From a checkpoint of a small transformer trained on Wikipedia.
Size: 12 heads of 32, MLP 1536 tanh GELU, 30.1M parameters.
Architecture: LayerNorm before each block, learned positions, biases, tied embeddings.
Training: a variant of Muon for these matrices, 15641 steps.
MLP neurons of a small language model. Each row is named by its layer, matrix (up: input weights) and neuron, and shows model dimensions 208-335. Each number is 200 + 40 x the weight over its row's rms, rounded and kept within 0 to 999.
After each neuron's rows, "fires on" lists the tokens most often at its 100 highest values on Wikipedia text that the model never trained on; "fires in" lists the words (lower case) most often at its 100 highest values on Wikipedia text that the model never trained on. A number after a token or word is its count.

L6.up407,230,235,192,147,253,240,236,216,213,198,184,246,180,148,189,192,159,210,151,268,231,141,254,218,211,155,161,224,188,179,160,190,189,192,233,193,216,207,164,161,133,183,190,129,207,195,152,139,151,235,218,228,216,216,223,264,174,126,243,223,221,191,232,187,114,106,216,221,292,167,206,255,149,160,239,155,169,172,216,286,201,253,242,155,233,203,164,158,192,256,284,114,85,200,235,200,274,195,137,239,196,199,182,202,212,176,187,183,205,216,125,252,186,218,234,235,221,159,149,203,189,201,180,220,207,213,205,230
fires on: " New" 47, " more" 6, " later" 6
fires in: "new" 42, "more" 6, "later" 6, "east" 5

L4.up480,225,215,252,225,141,294,244,180,185,245,108,189,200,175,242,114,203,244,150,264,160,152,292,145,259,226,216,209,257,222,220,189,123,161,245,239,140,208,203,136,180,173,232,192,232,151,231,209,179,213,211,196,156,173,210,169,171,159,226,166,164,238,222,243,137,200,171,191,166,217,201,224,231,230,142,156,199,198,187,212,200,179,197,217,198,132,209,218,175,174,155,245,195,236,252,203,238,210,274,165,140,185,220,267,205,172,218,287,228,204,225,181,201,213,196,148,146,87,208,220,228,166,254,261,196,231,223,163
fires on: " with" 28, " of" 25, " to" 11, " on" 6, " against" 5, " from" 4
fires in: "with" 28, "of" 25, "to" 11, "on" 6, "against" 5, "from" 4

L4.up1415,173,185,168,196,256,179,201,199,212,226,214,248,186,245,269,219,179,261,208,179,95,196,161,119,187,163,117,250,162,209,199,183,211,250,228,193,129,79,152,201,175,259,215,192,175,156,126,229,215,190,198,207,208,219,275,244,208,256,144,221,159,225,200,220,195,222,186,240,206,205,161,192,246,197,239,235,161,183,232,226,177,224,191,180,99,166,225,283,257,205,169,169,149,158,194,191,184,149,170,212,106,207,176,210,208,216,178,162,251,143,147,200,257,227,201,198,133,174,225,236,213,250,266,164,290,175,233,154
fires on: " by" 21, " up" 11, " out" 9, " as" 8, " together" 6, " from" 6
fires in: "by" 21, "up" 11, "out" 10, "as" 8, "together" 6, "from" 6

L7.up692,203,162,130,165,229,158,218,234,247,222,230,181,243,218,257,153,203,194,175,120,174,189,220,155,134,243,182,269,197,222,290,188,256,199,232,234,215,164,114,144,207,248,137,223,246,193,149,227,229,239,230,249,137,170,201,207,196,265,198,271,150,126,234,214,158,144,205,225,200,221,276,193,257,194,193,193,224,142,226,216,154,154,147,203,138,270,132,151,250,177,148,140,104,174,144,225,158,208,185,235,173,203,232,212,231,266,210,186,192,197,172,164,108,155,225,131,226,220,232,272,204,211,205,250,188,206,214,137
fires on: " United" 31, " Party" 13, " Team" 8, " Episode" 6, "season" 6
fires in: "united" 31, "party" 13, "team" 8, "episode" 6, "seasons" 4

L7.up1088,206,172,225,227,197,248,245,206,178,276,153,228,214,133,230,227,121,161,277,204,159,222,199,191,192,233,175,215,161,181,222,171,231,265,190,295,133,157,187,213,183,164,169,242,180,209,246,217,177,191,244,249,203,150,193,127,155,175,242,189,188,232,156,277,177,227,247,230,183,176,176,147,223,145,202,179,249,203,166,216,174,170,264,232,228,207,143,222,251,204,189,166,191,150,176,195,239,176,176,210,247,214,199,168,199,271,135,190,246,220,197,252,143,168,195,230,236,215,178,162,137,209,208,236,247,174,197,148
fires on: " the" 20, " at" 14, " for" 11, " in" 5, " per" 5, " without" 5
fires in: "the" 20, "at" 14, "for" 11, "without" 6, "in" 5

L4.up164,162,187,212,233,243,143,221,221,159,183,194,142,172,253,223,208,214,253,188,171,148,176,185,147,230,239,305,196,196,229,198,237,230,195,117,233,237,290,202,210,161,187,292,213,204,192,211,174,144,189,192,195,183,161,256,175,129,197,207,212,201,202,149,207,173,193,147,153,139,240,152,196,252,204,226,212,140,170,283,109,192,117,206,207,167,179,178,280,174,213,151,259,147,280,146,221,211,190,199,169,163,187,236,188,189,229,206,182,223,237,172,302,158,196,160,276,231,226,233,153,189,253,238,255,221,231,141,124
fires on: " as" 98
fires in: "as" 94

L7.up171,180,242,193,164,254,186,214,214,168,188,187,166,233,166,243,271,182,186,209,192,143,98,200,178,150,223,202,179,189,248,133,227,243,213,221,269,209,233,170,266,167,223,147,199,188,220,155,152,196,290,235,203,146,243,226,212,214,263,169,163,209,179,177,262,187,220,194,197,186,150,169,134,196,184,205,205,180,236,256,211,186,112,108,231,239,163,156,157,244,195,203,190,120,119,260,193,199,198,202,171,202,231,186,227,212,246,176,161,137,221,185,230,201,314,187,136,160,163,205,208,112,121,129,225,256,162,164,173
fires on: " the" 24, "s" 21, " his" 6
fires in: "the" 24, "s" 21, "his" 6, "production" 4

L4.up959,183,188,253,187,194,252,228,228,191,270,208,183,249,144,164,138,163,155,162,223,202,238,217,200,202,204,232,216,213,225,190,212,234,241,196,216,231,169,161,273,216,195,216,144,178,152,167,221,154,208,157,207,177,223,232,201,200,210,183,179,166,138,243,160,202,292,133,128,184,183,168,103,130,214,169,213,261,203,238,171,227,152,241,265,174,239,111,284,208,194,140,158,191,224,206,146,192,229,207,230,208,213,204,282,212,214,169,128,208,212,164,203,244,208,172,206,241,159,259,185,175,157,155,205,243,195,103,180
fires on: " was" 16, " did" 14, " has" 13, " is" 7, " does" 4, " had" 4
fires in: "was" 16, "did" 14, "has" 13, "is" 7, "does" 4, "had" 4

L7.up1371,198,154,262,178,231,248,165,189,179,296,217,285,151,227,231,155,165,204,197,207,179,195,178,158,188,274,234,255,279,172,145,155,262,244,217,135,230,211,150,146,241,191,150,208,195,225,194,194,218,222,220,151,183,216,252,140,204,166,132,191,171,253,166,228,141,157,161,168,220,135,199,242,242,212,124,239,171,160,218,236,229,121,219,238,199,142,178,174,179,225,212,145,179,248,147,209,198,246,214,259,220,267,255,225,277,235,220,222,206,174,171,198,180,190,163,174,103,164,160,280,215,223,242,250,138,230,177,145
fires on: " New" 58, " United" 5, "New" 4, " Mar" 4
fires in: "new" 56, "united" 6

L6.up1214,231,173,200,242,165,188,122,239,210,226,198,138,245,216,261,223,203,171,191,209,173,235,181,141,258,246,227,256,186,195,191,189,256,174,258,214,224,76,178,152,217,123,228,234,172,259,248,173,202,162,149,172,224,167,175,88,220,172,171,163,207,213,141,194,270,235,286,127,261,183,269,172,77,153,283,205,191,239,155,168,163,186,180,189,212,170,146,166,145,168,157,184,136,215,158,167,166,198,230,256,185,186,260,226,211,229,251,244,204,275,218,256,206,166,203,155,160,257,270,244,200,175,151,106,177,234,275,263
fires on: " had" 58, " have" 11, " has" 10
fires in: "had" 58, "has" 10, "have" 10

L7.up139,117,227,258,178,218,236,181,218,250,175,119,255,247,245,220,170,207,255,203,137,208,250,245,192,159,196,212,218,114,223,198,167,163,167,241,226,235,206,157,173,219,186,206,173,176,241,223,148,282,228,180,213,253,109,240,279,177,202,163,177,196,148,118,249,186,223,201,157,180,172,205,251,207,196,136,126,185,261,167,222,254,155,212,188,271,198,184,160,155,230,121,195,235,217,200,265,275,149,132,169,147,240,259,191,171,239,160,197,177,240,201,220,181,206,251,173,213,221,167,224,136,234,200,212,197,196,203,145
fires on: " is" 46, " and" 12, " in" 9, " are" 7, " of" 7, " by" 6
fires in: "is" 48, "and" 12, "in" 9, "are" 7, "of" 7, "by" 6

L4.up923,119,263,229,242,191,195,257,202,279,153,223,284,193,221,176,280,182,160,167,184,261,267,225,190,170,203,155,130,89,182,200,191,167,198,87,217,260,170,237,170,136,204,175,194,200,295,161,71,155,203,215,212,196,247,196,187,229,171,169,147,158,209,195,215,216,218,124,218,206,180,186,187,169,203,177,173,198,206,225,255,168,190,194,145,157,226,214,222,247,176,169,176,260,238,241,249,235,165,193,186,178,232,228,295,200,208,191,159,189,191,100,169,165,164,238,124,228,192,213,173,156,233,196,186,268,217,169,211
fires on: " be" 30, " is" 16, " been" 9, " were" 7, "ly" 6, " also" 5
fires in: "be" 29, "is" 16, "been" 9, "were" 7, "also" 5

L7.up738,170,108,206,180,187,221,183,134,206,162,201,214,157,103,118,161,254,248,236,205,213,140,225,146,181,216,197,210,216,177,193,218,245,246,231,209,227,174,175,248,193,191,250,180,254,188,274,249,85,149,188,225,252,240,240,241,223,283,169,146,198,149,166,243,188,240,303,174,161,197,94,171,200,216,184,169,223,312,278,170,235,231,175,166,233,193,266,152,212,247,186,231,220,214,177,255,185,200,161,164,157,247,120,272,278,218,180,196,219,237,226,316,199,166,210,174,251,229,191,203,170,182,211,193,163,153,149,236
fires on: " in" 37, " open" 13, " York" 6, " of" 6
fires in: "in" 37, "open" 10, "york" 6, "of" 6, "opens" 4

L6.up338,151,209,245,154,182,178,180,203,158,175,160,202,184,152,248,244,252,129,158,235,230,114,153,220,219,220,246,206,180,198,237,279,132,159,185,250,193,179,205,302,172,288,254,165,169,154,234,252,233,200,275,183,245,188,197,254,187,172,212,195,223,197,148,211,206,185,221,191,257,204,221,187,264,169,161,191,181,232,233,223,156,211,186,250,242,296,185,188,212,280,161,132,183,232,218,221,276,224,222,180,198,221,162,175,193,141,154,195,167,249,171,176,263,193,198,163,200,212,269,267,190,158,175,199,178,192,201,177
fires on: " in" 42, " took" 7, " to" 6, " brought" 4
fires in: "in" 43, "took" 7, "to" 6, "brought" 4

L6.up113,226,246,166,221,305,226,253,199,154,152,128,250,266,212,182,225,80,230,142,239,199,146,181,164,207,278,159,227,163,201,233,216,184,219,155,197,103,215,122,236,253,104,235,294,227,144,229,138,252,162,210,143,188,168,251,212,138,117,186,255,264,241,259,212,220,258,194,219,174,194,192,268,286,246,149,234,211,131,256,157,196,227,179,201,195,193,266,144,158,252,160,263,229,188,213,159,127,175,229,232,215,176,194,182,199,191,236,142,166,231,155,241,233,175,174,221,156,191,283,216,180,283,210,225,204,196,171,217
fires on: " it" 15, " place" 9, " medal" 8, " them" 7, " 2" 6, " Year" 5
fires in: "it" 15, "place" 9, "medal" 8, "them" 7, "2" 6, "year" 5

L7.up524,174,254,207,215,214,165,163,167,160,179,180,214,221,171,183,228,184,168,184,178,142,200,254,185,195,231,249,226,127,142,272,182,197,191,240,174,181,281,201,246,194,144,201,256,181,128,154,178,236,162,163,170,259,160,139,178,202,146,192,175,242,222,161,133,136,214,317,190,275,225,203,161,223,196,183,182,186,232,239,273,207,259,244,225,180,250,250,144,218,205,101,194,155,190,228,132,155,198,221,257,163,188,254,174,184,170,251,191,176,246,214,188,264,245,247,205,182,189,228,151,170,214,184,190,190,173,234,204
fires on: " a" 51, " A" 8, "th" 5
fires in: "a" 56, "grossing" 4

L7.up1433,219,231,256,192,232,276,160,215,189,216,154,131,118,210,268,258,186,192,182,132,189,177,244,182,218,216,237,241,244,167,171,192,202,205,245,176,183,199,193,234,171,240,201,262,222,226,200,198,186,252,246,173,168,209,196,227,245,155,161,230,108,184,206,205,133,235,233,206,264,274,172,211,204,170,189,239,245,166,144,224,226,255,187,168,105,207,250,155,232,205,220,201,181,167,170,159,172,114,127,250,113,208,248,204,241,149,207,203,238,168,133,217,172,192,171,244,264,183,208,227,241,161,242,160,211,261,136,211
fires on: " John" 38, " dates" 5, "s" 4, " Simon" 4, "es" 4, " Michael" 4
fires in: "john" 37, "dates" 5, "simon" 4, "michael" 4

L6.up1514,188,174,242,152,199,141,248,210,204,178,183,290,218,270,232,243,206,266,229,213,166,227,190,190,189,218,139,206,142,151,286,250,194,255,214,242,197,234,239,176,189,151,209,143,253,189,327,156,216,207,169,283,179,236,160,225,226,106,143,252,247,198,195,235,156,164,209,242,180,135,198,241,178,161,119,186,206,183,224,270,221,184,221,199,177,216,111,175,114,185,156,153,244,137,222,148,231,180,206,207,190,196,226,167,164,206,233,235,146,245,212,206,248,163,234,251,281,200,154,181,190,217,223,176,195,162,230,212
fires on: " a" 95
fires in: "a" 93

L7.up290,193,225,177,241,218,177,168,156,116,135,206,183,205,223,109,192,184,146,267,191,219,171,146,230,140,139,200,263,198,129,231,188,223,216,222,208,210,162,147,155,164,270,207,157,233,242,223,206,264,175,213,166,202,203,195,200,203,198,222,187,174,163,210,152,196,193,189,238,195,115,230,249,212,180,144,225,249,233,240,225,224,186,207,185,171,229,231,230,189,247,224,214,246,188,165,204,215,305,136,152,229,246,218,200,207,146,167,200,164,150,269,272,138,182,160,195,164,165,230,158,237,179,211,164,210,205,204,183
fires on: " It" 44, " it" 16, " that" 11
fires in: "it" 61, "that" 11

L4.up93,219,175,196,222,161,211,197,259,250,253,181,274,172,211,209,207,250,204,141,159,139,178,190,192,274,198,174,183,191,140,248,194,236,194,247,263,178,193,189,210,173,229,153,232,201,187,199,263,269,180,194,232,230,236,220,150,195,134,208,169,202,208,232,222,253,129,218,127,161,260,195,180,245,187,156,203,267,153,266,151,176,169,198,196,234,231,145,235,190,244,215,131,138,213,176,213,258,264,288,167,208,256,237,155,244,164,207,262,214,178,155,203,225,94,181,243,210,201,158,223,142,210,192,202,224,301,167,281
fires on: " City" 18, " city" 13, " United" 10, " States" 6, " state" 6, " York" 6
fires in: "city" 31, "state" 10, "united" 10, "states" 6, "york" 6, "wisconsin" 4

L4.up1533,265,191,169,245,239,229,189,167,172,274,143,283,235,192,198,228,182,220,238,215,217,147,176,191,242,184,197,233,209,175,156,185,240,189,165,180,207,192,146,188,310,240,181,173,257,174,214,248,168,272,296,228,220,209,132,144,207,133,234,160,242,235,231,211,219,192,210,107,193,203,221,259,179,203,233,249,218,136,222,174,185,198,182,192,183,292,131,207,114,295,163,124,222,279,180,236,164,213,184,207,223,233,132,199,211,159,111,172,258,187,223,216,194,144,163,145,167,203,226,260,212,195,127,211,219,259,240,205
fires on: " It" 23, " can" 10, " it" 8, " that" 6, " which" 6, " called" 4
fires in: "it" 32, "can" 10, "which" 9, "that" 6, "called" 4

L7.up198,254,140,213,135,171,229,144,181,149,207,217,216,192,193,233,127,164,188,213,179,187,112,239,179,177,206,189,228,108,186,223,199,198,215,198,196,197,207,123,189,197,151,152,133,270,255,214,179,244,238,172,203,208,210,157,190,194,168,217,182,152,200,272,204,143,218,134,179,168,188,168,302,208,232,125,131,239,218,234,242,216,168,293,153,192,271,214,156,197,154,170,234,212,204,204,160,244,240,180,215,253,184,238,184,161,201,249,251,129,159,193,198,121,153,159,259,227,208,224,197,190,188,184,247,203,207,209,200
fires on: " A" 50, "A" 18, "a" 11, " a" 10
fires in: "a" 50

L4.up141,143,192,220,166,216,263,179,215,198,200,124,251,181,129,179,163,216,183,55,140,155,243,208,203,206,221,135,202,195,207,227,166,253,174,249,166,183,170,228,155,221,213,156,216,115,210,179,207,214,196,222,184,159,177,174,137,205,195,222,280,211,270,225,213,151,183,237,175,178,182,191,219,215,223,180,235,222,186,134,82,204,181,201,173,172,206,241,266,175,148,195,253,219,199,228,231,196,216,151,258,201,226,237,230,160,227,248,188,230,180,231,193,251,200,153,193,168,193,280,219,213,240,201,210,238,240,162,183
fires on: " of" 30, " about" 10, " de" 7, " him" 5, " almost" 5, " nearly" 5
fires in: "of" 30, "about" 10, "de" 7, "him" 5, "almost" 5, "nearly" 5

L4.up71,199,218,150,206,157,197,256,172,236,258,197,113,203,183,240,176,201,264,174,257,160,231,155,252,191,248,201,223,178,268,108,132,246,158,174,190,194,233,209,223,192,172,241,182,146,201,277,171,228,215,233,171,178,238,151,140,143,249,182,170,149,132,180,268,219,239,247,174,223,274,259,141,195,219,215,141,212,206,200,191,220,166,223,288,222,198,277,213,234,170,324,210,215,142,231,189,258,229,195,200,183,188,157,192,218,230,173,216,191,270,189,284,181,170,141,211,280,196,175,168,205,182,216,258,203,207,113,268
fires on: " the" 29, " at" 23, "s" 8, " from" 5
fires in: "the" 29, "at" 23, "s" 8, "from" 5, "public" 4

L4.up1079,209,142,210,165,240,215,251,211,238,215,207,266,258,202,162,153,145,167,151,248,158,178,141,190,228,290,170,178,176,168,198,227,202,156,224,168,248,110,255,142,226,204,192,206,183,190,249,163,164,176,214,205,197,184,230,204,201,189,175,166,123,221,153,236,171,245,198,269,156,229,155,244,207,232,191,204,212,264,204,182,150,182,155,259,243,155,138,248,221,174,175,165,232,226,191,231,180,165,183,196,176,248,182,227,190,236,151,173,219,266,164,217,152,315,227,180,263,237,206,225,172,168,206,180,275,219,282,182
fires on: " had" 21, " not" 12, " could" 9, " should" 9, " without" 8
fires in: "had" 21, "not" 12, "could" 9, "should" 8, "without" 8

L6.up896,207,238,298,149,230,136,265,204,210,125,192,252,211,220,184,314,185,211,255,224,175,195,207,110,198,183,257,157,206,184,227,209,222,223,145,277,232,173,187,175,225,188,296,238,177,183,215,181,207,162,257,184,173,223,212,236,219,124,174,209,206,239,168,180,222,157,212,223,245,217,237,288,210,183,181,188,234,163,143,208,207,125,179,165,260,327,157,226,235,183,163,189,285,222,235,179,196,199,224,249,210,211,265,221,241,135,216,230,236,260,245,151,191,187,256,215,134,266,218,168,190,195,198,178,221,243,176,181
fires on: " in" 28, " from" 17, " not" 12, " be" 5, " at" 4
fires in: "in" 29, "from" 18, "not" 12, "be" 5, "at" 4

L4.up944,250,138,196,203,289,125,258,193,112,231,252,237,228,205,184,223,184,268,180,221,181,217,108,216,239,171,199,240,192,145,107,197,181,214,157,225,228,224,241,191,182,152,167,220,177,204,178,177,74,181,254,245,194,225,255,275,228,175,213,188,125,250,214,212,129,150,184,173,161,152,221,175,231,188,233,181,216,244,242,233,137,215,126,234,174,175,236,186,205,193,149,180,195,213,218,216,248,136,235,204,259,190,138,251,235,178,182,215,275,249,265,213,237,201,182,199,171,171,189,164,180,197,165,220,181,270,151,128
fires on: " as" 90
fires in: "as" 89

L7.up955,118,150,219,174,242,231,194,184,214,245,224,221,305,184,202,144,162,153,215,218,183,253,135,143,171,260,203,208,126,181,196,211,237,174,205,246,174,151,248,209,240,186,228,219,308,188,187,218,224,161,147,186,223,182,236,139,229,197,209,205,192,239,207,227,244,239,171,153,186,163,237,170,92,266,159,164,208,201,151,161,253,233,110,189,182,223,205,191,258,109,127,177,139,188,180,247,149,235,236,298,165,217,218,258,230,203,165,193,148,230,167,178,179,216,213,101,131,207,225,218,245,208,182,211,203,235,198,182
fires on: " was" 51, " were" 17, " is" 7, " later" 5, " be" 5
fires in: "was" 51, "were" 17, "is" 7, "later" 5, "be" 5

L7.up423,159,226,283,213,189,186,116,137,192,265,182,262,235,241,197,208,232,297,198,247,189,189,239,190,172,184,174,181,226,219,209,216,220,215,165,267,227,229,141,180,218,250,240,191,261,223,142,219,203,164,234,244,291,146,179,205,151,201,211,190,236,150,239,168,249,133,150,330,210,192,247,176,180,196,121,174,239,236,280,135,206,152,110,243,212,214,254,211,249,178,231,217,100,180,197,218,286,186,247,188,190,210,188,215,251,206,223,249,271,196,193,184,203,136,199,196,180,105,214,142,148,194,197,80,147,223,211,248
fires on: " in" 34, " 1" 6, " to" 5, " of" 5, " 2" 4, "in" 4
fires in: "in" 38, "1" 6, "to" 5, "of" 5, "2" 4

L6.up883,180,194,200,179,267,170,213,218,132,233,193,256,226,208,210,132,246,202,179,206,160,194,185,153,127,187,272,198,217,246,220,172,194,201,244,302,209,153,135,143,197,206,180,212,268,211,228,199,237,163,242,229,228,171,240,230,207,139,191,237,221,190,122,219,191,225,257,199,160,214,292,204,163,284,175,211,214,179,244,243,243,180,150,354,244,227,182,319,117,258,168,239,202,205,194,190,227,192,166,198,200,235,248,156,292,237,200,238,183,172,214,253,281,169,227,196,224,206,171,202,154,190,209,211,268,138,202,199
fires on: " to" 19, " at" 18, " in" 16, " for" 15, " on" 14, " with" 4
fires in: "at" 18, "to" 18, "in" 16, "for" 15, "on" 14

L6.up666,205,199,213,246,194,203,112,195,226,163,236,198,180,176,160,169,179,228,194,218,256,174,197,204,260,213,221,235,214,207,173,250,226,169,219,216,149,92,236,180,124,163,172,214,183,206,244,168,138,213,156,162,174,170,280,229,171,165,229,165,149,182,226,241,142,130,130,179,116,254,228,187,182,198,164,203,188,159,239,194,256,203,236,230,144,141,210,210,245,199,237,217,197,275,229,228,290,151,233,209,262,209,198,246,221,131,205,228,206,252,184,184,163,224,197,252,295,198,221,201,147,235,224,218,182,216,190,170
fires on: " to" 33, " by" 10, " not" 8, " without" 6, " began" 4
fires in: "to" 33, "by" 12, "not" 8, "without" 6, "began" 4

L6.up1475,155,251,250,106,173,201,222,179,190,174,200,189,145,187,161,197,206,221,174,166,158,161,168,169,288,173,250,235,206,251,193,218,228,227,171,216,158,162,213,131,204,162,216,212,228,189,188,219,220,180,199,215,257,208,261,106,227,210,129,209,136,225,178,136,198,166,238,153,142,221,190,211,278,288,260,240,249,240,194,170,205,172,189,208,222,237,222,196,207,227,158,225,221,243,211,260,200,215,104,302,253,196,165,201,223,262,207,220,176,251,207,227,242,179,253,117,227,101,245,183,222,172,214,206,160,165,257,276
fires on: " had" 29, " have" 22, " has" 18
fires in: "had" 29, "have" 22, "has" 18

L6.up242,201,181,215,149,183,144,221,224,197,215,207,195,258,178,209,140,202,145,166,251,175,146,258,176,141,230,213,294,153,241,177,196,267,190,192,167,184,131,230,169,166,211,158,182,167,222,222,175,164,253,149,200,163,241,184,172,155,156,186,209,221,215,218,209,176,206,146,207,231,212,218,191,218,205,185,215,178,187,242,188,188,169,154,160,141,183,178,184,198,254,230,201,233,279,102,223,252,157,177,216,268,216,239,219,225,154,200,243,292,182,151,202,268,204,82,163,210,183,161,191,225,149,205,161,180,195,154,191
fires on: " United" 49, " Air" 6
fires in: "united" 49, "air" 7

L4.up1379,125,189,276,113,162,203,283,249,141,185,176,154,222,207,147,210,155,191,194,186,151,268,250,155,168,207,169,204,182,71,229,201,264,257,168,204,188,190,210,178,223,175,208,283,229,171,206,144,221,226,241,247,203,152,290,130,271,155,119,234,202,213,253,245,258,171,209,191,224,118,208,182,202,257,270,243,168,226,266,167,209,187,171,162,146,209,162,214,226,207,224,191,207,117,168,176,227,214,159,228,219,188,226,208,185,253,181,185,146,138,285,140,273,201,230,157,218,255,280,204,203,183,193,204,216,146,216,222
fires on: "ing" 19, " with" 14, "s" 12, " its" 11, " had" 8, " has" 8
fires in: "with" 14, "s" 12, "its" 11, "had" 8, "has" 8

L6.up14,127,177,258,169,166,156,154,216,208,233,215,206,167,187,273,214,232,205,167,166,165,292,156,165,220,205,185,192,109,190,189,216,172,229,214,179,228,220,138,246,127,181,252,200,197,159,202,149,205,172,234,193,178,133,269,201,100,220,281,226,138,169,169,162,186,221,209,139,190,238,206,264,210,226,185,190,238,265,245,194,179,215,200,213,227,180,232,160,252,243,185,205,205,202,162,189,189,245,171,200,223,226,202,227,140,229,201,227,239,239,166,245,308,225,269,261,200,221,174,281,183,170,272,268,205,168,187,254
fires on: " in" 18, " to" 10, " at" 10, " by" 8, " on" 7, " during" 7
fires in: "in" 18, "to" 10, "at" 10, "by" 8, "on" 7, "during" 7

L7.up640,191,205,163,227,198,151,262,99,186,179,197,206,223,265,173,178,255,225,160,257,209,233,245,194,172,206,194,221,143,144,224,182,181,219,163,202,166,238,127,226,155,203,166,242,229,233,249,238,207,178,180,167,160,218,215,158,212,202,166,191,205,260,241,157,176,234,164,193,213,275,169,206,235,194,156,210,219,162,286,237,212,257,245,162,213,224,170,194,187,176,187,91,227,169,216,214,249,253,273,232,203,165,240,156,179,228,181,161,192,242,220,235,260,154,200,240,155,146,179,181,225,219,240,185,185,283,109,208
fires on: " a" 39, " one" 14, "A" 8, " A" 4
fires in: "a" 50, "one" 16

L6.up1129,235,238,206,230,202,211,188,157,154,308,136,213,227,306,216,196,182,225,249,218,160,198,164,199,190,217,213,234,151,180,172,167,204,146,172,292,205,210,169,213,217,218,230,207,261,172,217,115,170,201,176,257,124,227,197,229,158,145,266,271,212,190,228,230,244,198,196,186,225,166,207,164,174,177,194,236,212,196,177,240,202,261,216,267,234,136,194,209,238,243,247,190,194,193,185,207,191,249,157,253,187,158,157,238,232,205,158,195,221,192,236,169,125,208,228,135,225,125,186,226,198,258,199,204,216,182,206,218
fires on: " the" 33, " most" 9, " same" 6, " Tamil" 6, " Main" 5, " both" 5
fires in: "the" 33, "most" 9, "same" 6, "tamil" 6, "main" 5, "both" 5

L7.up513,205,237,188,205,145,211,213,148,237,216,246,264,190,282,180,215,238,251,212,166,113,183,223,162,199,176,144,217,158,230,158,208,178,202,200,245,189,301,184,233,217,189,237,165,168,245,214,267,247,154,235,189,203,212,201,209,206,178,126,182,186,171,207,192,170,152,211,217,141,182,214,177,200,161,194,160,190,119,217,210,202,237,186,194,88,206,181,199,262,137,187,209,174,124,219,177,228,254,169,158,187,242,164,203,171,225,187,281,273,215,282,175,207,329,227,201,171,203,202,193,64,200,215,170,127,247,151,222
fires on: " a" 95
fires in: "a" 87

L4.up992,213,179,167,95,188,212,154,192,177,263,209,211,181,176,158,151,207,221,132,206,206,254,209,201,231,206,186,197,137,222,170,168,155,122,192,195,272,166,147,229,263,270,239,203,255,166,291,179,216,200,181,160,218,214,224,225,168,98,244,231,173,159,222,255,225,274,225,159,136,181,232,203,281,187,213,199,182,270,272,221,121,217,204,255,208,151,144,153,190,202,257,180,161,156,194,137,306,188,170,167,194,199,250,173,191,255,164,124,167,256,240,218,177,234,196,199,247,192,193,191,180,181,138,215,176,258,129,224
fires on: " a" 33, " has" 27, "A" 20, " is" 12
fires in: "a" 37, "has" 27, "is" 12

L4.up1349,205,193,163,271,236,165,209,180,178,220,195,188,194,165,167,108,147,149,166,179,192,218,156,213,191,208,144,154,163,221,244,210,192,213,255,210,167,112,236,198,262,228,247,273,229,177,180,235,207,255,193,157,189,166,178,157,177,163,188,240,249,187,167,160,167,197,192,176,215,163,153,256,196,178,228,225,167,194,212,220,202,223,129,252,222,206,123,206,257,131,156,189,221,234,106,277,292,204,121,146,218,203,187,235,201,187,124,141,191,238,216,143,221,169,194,157,183,154,221,196,173,256,162,279,136,225,214,199
fires on: " not" 18, " then" 15, " would" 10, " also" 9, " eventually" 5
fires in: "not" 18, "then" 15, "also" 11, "would" 10, "eventually" 5

L6.up735,138,187,179,144,264,258,182,223,198,188,151,205,181,237,231,195,133,185,286,198,180,229,226,180,188,168,171,149,187,208,296,321,188,203,208,113,236,202,194,160,208,130,261,208,198,220,176,227,226,211,191,262,221,192,261,147,250,175,190,270,256,238,223,228,164,140,200,145,186,264,200,185,144,205,235,153,245,197,226,188,138,178,215,199,180,172,199,246,228,231,215,268,197,177,189,141,183,214,236,259,132,268,173,236,228,168,215,169,176,163,152,233,197,284,202,196,264,156,157,162,218,262,180,240,183,227,217,222
fires on: " a" 28, " most" 9, " often" 6, " that" 5, " have" 5
fires in: "a" 28, "most" 10, "have" 6, "often" 6, "that" 5